{"d_mlp": 1344, "positions": "rope", "bias": "none", "extras": ["capped logits"], "optimizer": "muon_hyperball", "lr": 0.006, "lr_head": 0.00943, "seq_len": 1024}
MLP neurons of a small language model. Each row is named by its layer, matrix (gate and up: input weights) and neuron, and shows model dimensions 389-484. Each number is 500 + 40 x the weight over its row's rms, rounded and kept within 0 to 999. Numbers have three digits each. A neuron's up and down rows have the sign that makes its largest values positive.
A block is one neuron, or neurons of one layer that tend to fire together. After each block is what it responds to, as a language model described it from the Wikipedia text at the highest values.

L3.gate10:427546447550480507460546438452475554508467577417477494537552460530508561464501464558564483496528430495552490439471538554465509452504462500425527479522472545429506473430448492476491468470489504496477510408546524481527500462483467519476448534466515404494560550503498517511526493522527448426
L3.up10:562494422477448466470473493506513537497518541435526566509516508533542492548501446459478524467500503483530496421486457529529495539501445497497511540503468469478491500487442517514452432510581530454556520415522535502528475390530420538532404459513497415502493509449498526506500507494428386519
L3.gate444:471597458523491511504493527438552550543505568550485544436522556558472569492477520475464476571426440533450470573463497469560479454505485421474535439419488482504545512505519526452495501439561490507524475404511434546573413490478534487507483515551536550559524478479471591442477501554515552508
L3.up444:474554467472484483449450493550499453563549531489493459514451484538464518538504521519520506477506430504493510588470507475518514530499539534611529539478457499475497483544471478495553499476585532563475498503548502549498493512542515456485518554497539541520561442424555529484474475519493434517
Temporal "during" prepositions

L4.gate62:474551590513492499504480522545517562511482430498502566559536561516515501461470531549527526481473518487553532431523570492426594483473477523555426530479486493515507493418510604466502472532536525493512447526554380491545405543464453515537547474580400485553494508497488471477512539519525477514
L4.up62:514486450496505499473531471526500491522608501479506480496487522523569516577477517524532520548551445537546581570475448401518451424576515522476528498561542433443552518474434469566518533504493469547575481532457550538500448481521507418480540567496511553460534544507443581520524451467502503529
L4.gate341:479518555483498520567610496551556554475484482502521571437498470522597508431492458555500424480495546455473581485563524496502507503419502585472516538498473441585535510488491526525534519506436483515518487483488449461530503554535596433515526445516479479606463510534518501559521577531551510546
L4.up341:460539492510577520515463418460504552529505501511481587558519491495485573486547497460495505463471521583458498418519518520484476454445585490505547478555454574486478564425467533488527440506524539543544499471473472530496402561533542484505468421481548540459463492551443537520460464484582462530
L4.gate532:498544538465514532522521468528554538498471532423454449536454453421488525520510439565525597514509512428491517552435507531561533457565479493580517478469436402474529572514520454454544567557429485501556488451469464509517535549534474545459524470522502473512487536496529558436553512537457511465
L4.up532:495500560513604498629546525555488561495469508491504551523546522516498452503515485522572491476474505498533446478513570474505573562439510485502462528479460502485530597557499486503567508468533540446484473487490531522486498457407474495446495460582465576494479497533462459521554472571443509515
L4.gate722:540483536415542536484508492496536555560543535500541494604558548542546473452460454568443498517438521588512491541486471466505518455533487552469540463458535552506498539449510504566445539556458474438506504503549535412480476462504507515447485463477525536442549513480553556473496538458537511495
L4.up722:519458542496504527472506486502529519576481479533487440427472494484486469506518543497524529484451478633509473504501543530578473546453558462456429536452507505530428514480462514523506524528475461476514435533479529507471575471498481521481519517543505512481556464431535498445502414534519576524
L4.gate758:527519505572561475509525507457535540504486523521478566518555512496512510445451538595466512419481495477455513491489463485527514545421482474444427447420504404471466526482593520494538546540425523528527458472529512494413521484439528577430561436522515547510487498560570482472486460510461461479
L4.up758:543515447455499519410464483524517529573444549503520576495495482486493441472412531536521484500514444467497437565495440432451474500436497508451511490502505474494500499558493548494446513599465509480487502490498511456406458552475460511497514504515536549553453534603475486412476479521504501533
L4.gate1061:495499488531538439463497478543488502491437425493468569536526492481542518431434524491523524492471411399537443412515511482521535551531466550534554440577518491610526533510453567508533526500405488446606530504478487389447401520520499508493467489466526477506494428583466495523471483471538493536
L4.up1061:452401492510533470523464485438543465458470504444455577529527493474559500526500508528508513520509524484463528490540447470569520477479499571475400446402431461502466509532545509517475440462513593466479509482477432548425554544513562465550529515534448514526495486520510477497497484455404483564
L4.gate1163:506529516540498483517479480513522517443515489524565478461517530508474540582465506514547485497522521486464545539487555504479501505491385471520413453488462518494499567536479479447524494527545489432416437497542494500489525465469511516502527501494396490521459499514495493477540543462485549453
L4.up1163:470510533554540529512444510478489485499526485498526528505498433462505513474468542495512536498512512421536465499441534543532490468567517475556482456508538532521486479482430472518428454500535495532516451478488475500547443509523436544540408520515476469528521444516450531532482431463547542475
L4.gate1216:505511471517489507534503427530507422557453473499485532605565515482470490503555550513542459554483454406521527507514466529518489437526485493461560488495520436506471515486445507484516501482478477560542481467494496389508486513486509459470552518502499485514513469538425491456528592537495487432
L4.up1216:458546476501452433552498460498518532567483476471489545498561581504461492548509479517522429488494476498517572501490480427562503444533485540512527556571530393480524451467484510489506467516482503538508550498480426477483465571462408524499486501536473502460482508552491580476534523548467475474
Temporal-span prepositions

L2.gate125:502460491508576463447465509525535468426542525541507519501531471484476493546497524570474491456474541522516577566556481518422566537501557516494489548514480496474503534492426438475517521428480554506527488477392517573467405507459559456543538545516517488468447462510515456441512467437481494413
L2.up125:535453494512549490447409535494481432471550538467476536495506499543471492439444509569539473533526450525555517541519526484448532502492497541452502544529539453547470526541560516510515507472496511513570547494472461493506598566502523506511527579467506424575472503481546475448489493470507469442
L2.gate692:459492464497407576491480549503517482556417562502564541485494480439499451573527443455426421487537465475454509556457507498522450530499432524473524494470486529514534487546520611520506573479485554502538504535479507452520502505438459482533508424541482480430501463488460542513437527462483501546
L2.up692:445491474513517456479498425520532516514464549498520464541499555485445493524528436457499505522442538471536502483444513562514520490566476554514456473461507441457491572487536505428486581561536465469503439457478465439478539527458419504515488544565474472527527556471564508496442489522586547451
L2.gate984:563388521528485569571523490507493540569550554462487536525481495566560486424568503517479486490515553502563544510544466534585514458517486522558547566445477515467515491525422535447494542507514478534551526526482534465453438454513460457506517443442558537447503500484576465458434452587542502535
L2.up984:557442488489457543438498492470548573535468488491493435480512469476604513498402449480473466436542522545502519461481514433453530465551486502547563507459546493453537484580494471500454532491549498486524505544529525543529519460481559493511521533496563550472483564475577460479468501530573525525
L2.gate1059:538501491494496521562445514551427455502465478488530508537446513488460503511562504489486500461586467426506442483506560567491540510565524539462399516528515550496464557524588445528512561454538416527565522487551433442550544506500496455505498530468421508494453559524449480480478471534494497471
L2.up1059:563501512517567427585470457519486476476537502538519532525495481452476525488459508521466504534539470521527521492429466517509512540501548554515550476459549568521505529481479457458529524460449527519475577511502495461516560456448426419507539516513511506517444442515486551489523486447493516489
Temporal prepositions and connectives

L4.gate9:431512487478472545466555528532490534515493535547468513458375455519482495494545510547550462554504385462488454453476534536442510486527455484581560461512507568530462545470474540482455495491603478445579450518525563460428545529502483516506506479470479514514520462514492528509527544504483473535
L4.up9:440544543497527459448511499536501524521505531437534517549479545506518466476512464523511575507467507462573460495571496447464528461569556524493518516534588538506435440510487487472488515538492495417586475502553511488508542455490518422472545481453516535505545409514473510514505537472439497533
L4.gate257:481452529589529466568485473467512531554564524484536534490488486558493460461534516490471521509535529517511522558562552474498565520453470531492508465418459525439577471589538504532502537491475535517538570437503498480496453436523482559487508444457556545541525497571584554577596503452496471436
L4.up257:537501496471478495460550505477444504494539579507503472472445476502471523531575501468483509476499502514549468483498514462486555449470504497487510486493548534498485380562494481500485535548544474535473530415456434405529537453495490497533416622445532518444491458531447546500513412515480485537
L4.gate299:470494529489460509512495517499423485463516503538479446490501414512482478520484545463554464511528469594439535527447544555455455506541465519506516481498474495501477504505545524440527531477469460508484418475548504526461499509499520483457496482503481515533505467636484490473539502571557496488
L4.up299:483522533461544487540507483447533505490518498433482499521512507479493430493481618507539505515494549464456479525529454456485422534479439531532509508517517473446415479492560507435518469552492527490497502483572553394511462513519496563557493481516429428533489513511456514482549463519491566523
L4.gate330:509440554503503527420555539551533557527571515505521450479543500466489499451430473443526488480487473412503474416467484477493490603448466515464501489518533417473477544476459450496473455541490510464486461542578506548458510559509464381529531458468501456524532497491556476538480490513453501475
L4.up330:491536581515479478433499511535413549449547485546554551437523459502519535566481506537570496473454580521433537545477440506491574521501468505518460431490526475459553508493520458537499594474458431458458531471528496565561514518459446496508472478489464526554519460514503537521541485457489523516
L4.gate415:555523543498438432481485474445529511496569441480550544518433478572586495521521503517516540557503542518495495554462520473487519545548494458512445525476466592504548542516534484506490466560624549506460475537488522522500534441480557506455519515465532537586504522480596511489457539533476484522
L4.up415:528516419526462572525551452426459437505522457511512570491427528584514484501507543444499504489519623507513457489452457510454517525539508567455611513517527506484539489457475473511486536513556489494466500530489516486572473464521490494467505550529502496495518558558474419541493451524586507459
L4.gate533:539571474471498531526477474536544464549503525548486494448457573544524591466512433476494535525423485506454454451476518440493488468518491488475479485556485508521475446457520516508523521474514494456535519515527483465554538473485468467542487524475448489512521469515420468507503493489527451473
L4.up533:424555492511485467510466574556500480499508524510538523518385462538537505489500516536498446418459456506517533476518529513483552522434504505535417437481503465466582370525562539506468482509460497496490523404482504526497489447455500454536447462528508509468479518475515462486528462523534557533
L4.gate967:500622527477416464449489516490464548442504559533504537475473528434498517530481451541463560440464431437515491446521511470438464522582506459471560571511498503556510503536541474533478481558513526406456472476588532463517510469486465523468461564499446532431432372520455532507473516476468457440
L4.up967:492523482510573507532540536518519517443476516483537526467451530462499490526543454456476461555522459492507490495528531487463493491496482525449524545495506500468513473553515561558583524479528485424521472525541492501532425420524517502538415490550522490533534478542466484524496487444443493509
L4.gate1342:531544529507463477474464492440459463512513510484487567528518444493432420533475467539506527519542489469474466469488433489509582588487496550497526476477489503497522503473524421531495439525517490575516474537503538510547588501520489482445441514414528469609547490481528491423476504500477533488
L4.up1342:490564506525459527510509501438468557489448465489471467495492542483531509523475542454426520530523471437528454469468561459470447506544446527526509488494396548498507523511489492486468488372536462516533458455484542540500459503522554543548532537517521492465501499546483454521548501492485481543
Sentence-ending periods

L3.gate95:487555542529464570519524451495474453477523541508467516477481453536490453476521515524500509436468436521533446595486536494476610529445546477530566500511490460562537491531448464510500516512536472493546465497497523437524536555558519474557486558521490497420450513514487469575604517525485486520
L3.up95:506492574524542464518497535425537558415494509491581492533482470489447444522503444553504475549469500494494453476556474560462492580493497493489512537462504536462526540511483540527464513521529494486518549457545466487472474492513486471489501511557465538587511530473504516463518515471562455550
L3.gate394:458456571521499481558509473520559498515520544549538504524491548552489490490501534532494492460521464544414509478515567446511532511521521491509501407491497512465522537515463489536503541444537495520585460564540506499562565548584538452552504531508509543522468419482519439543500572548495535496
L3.up394:487505561514519402498525502465469511491518493514453457494531454563425561441448587490575519506469470484457437453537508506513538465453508522547502500526526558496445560566507444484477471486513485510504474624530533462499514583495570558461474491487485496493479450522514544512527420509507465491
Passive clause completion

L2.gate473:561469502422467490541535504514548515505521441494451485497423511436487493486504402506516465510491588520472487577530552500519504557564548503521576452451515500506494454447480442504553465523498546523496481454485467443439479478502515470456543552505496511493586470423526577490536441479503549446
L2.up473:486529485476453441438499514539413503445506530516477469476404487497473524486443462534505507452526532503413459465523531564541506548449473488547490496453525508521543510486450528496480504441473450504394479462506508508504456518492494486459530494514515534438627439478494519554525490502480472525
L2.gate880:521537473467511464474484500519528512557479537429532502477527532493432501503454556594536493452482498491495598557403463467498461464554450490526514509543520498559479509527514512514495493461551482439502547571629506512476453548525484507445513507482474524470509487521544563542493547529449531441
L2.up880:458501466498488513470451539523415451468454462514556570485537504506506494510463510545562446540581508428501484447496557552535463462509510475458559564552519558480516524531543435505488499478475495469499501479524533539580441468523517553506549517532589450588500467501511458470503577492571551542
L2.gate1063:513514464559489417473461486574470466528537504525517489539537481479487459449456498526493458543524507424514414516560517516498483442583495425504570528541498480495518500493450483442514513528572553431509462472405416421548551499548500490555464549438472551524471436480434508546511477446410545447
L2.up1063:500488494494460474469566452480539534583513492544465495466537499512540489405491496456442507520541526622504521539552500476473476513482541447499520520554470576441493502475496461542453482493470440456478499471500541494489472467525503552541494482520473538501490529465565513551485373567557494517
L2.gate1343:414474502469559457444548442579491533512525512505517464452500496455504465489522556522575469512510540499465467523566549503508464501492469516550461552493490526504552547549620526495479488428444578423461460468468534478563464492492503471489434504504485488551477490602518578497478521454559504465
L2.up1343:520480605522485504520465508471492476470520470564463551484473516448581463436540489483459509507500545445491520508503572508524535482519391476454482470535430470531483498500497530539588433574506511491463526511515422470443475507482498474581498526492543479536442438478494480525513538514544476429
Sentence-final periods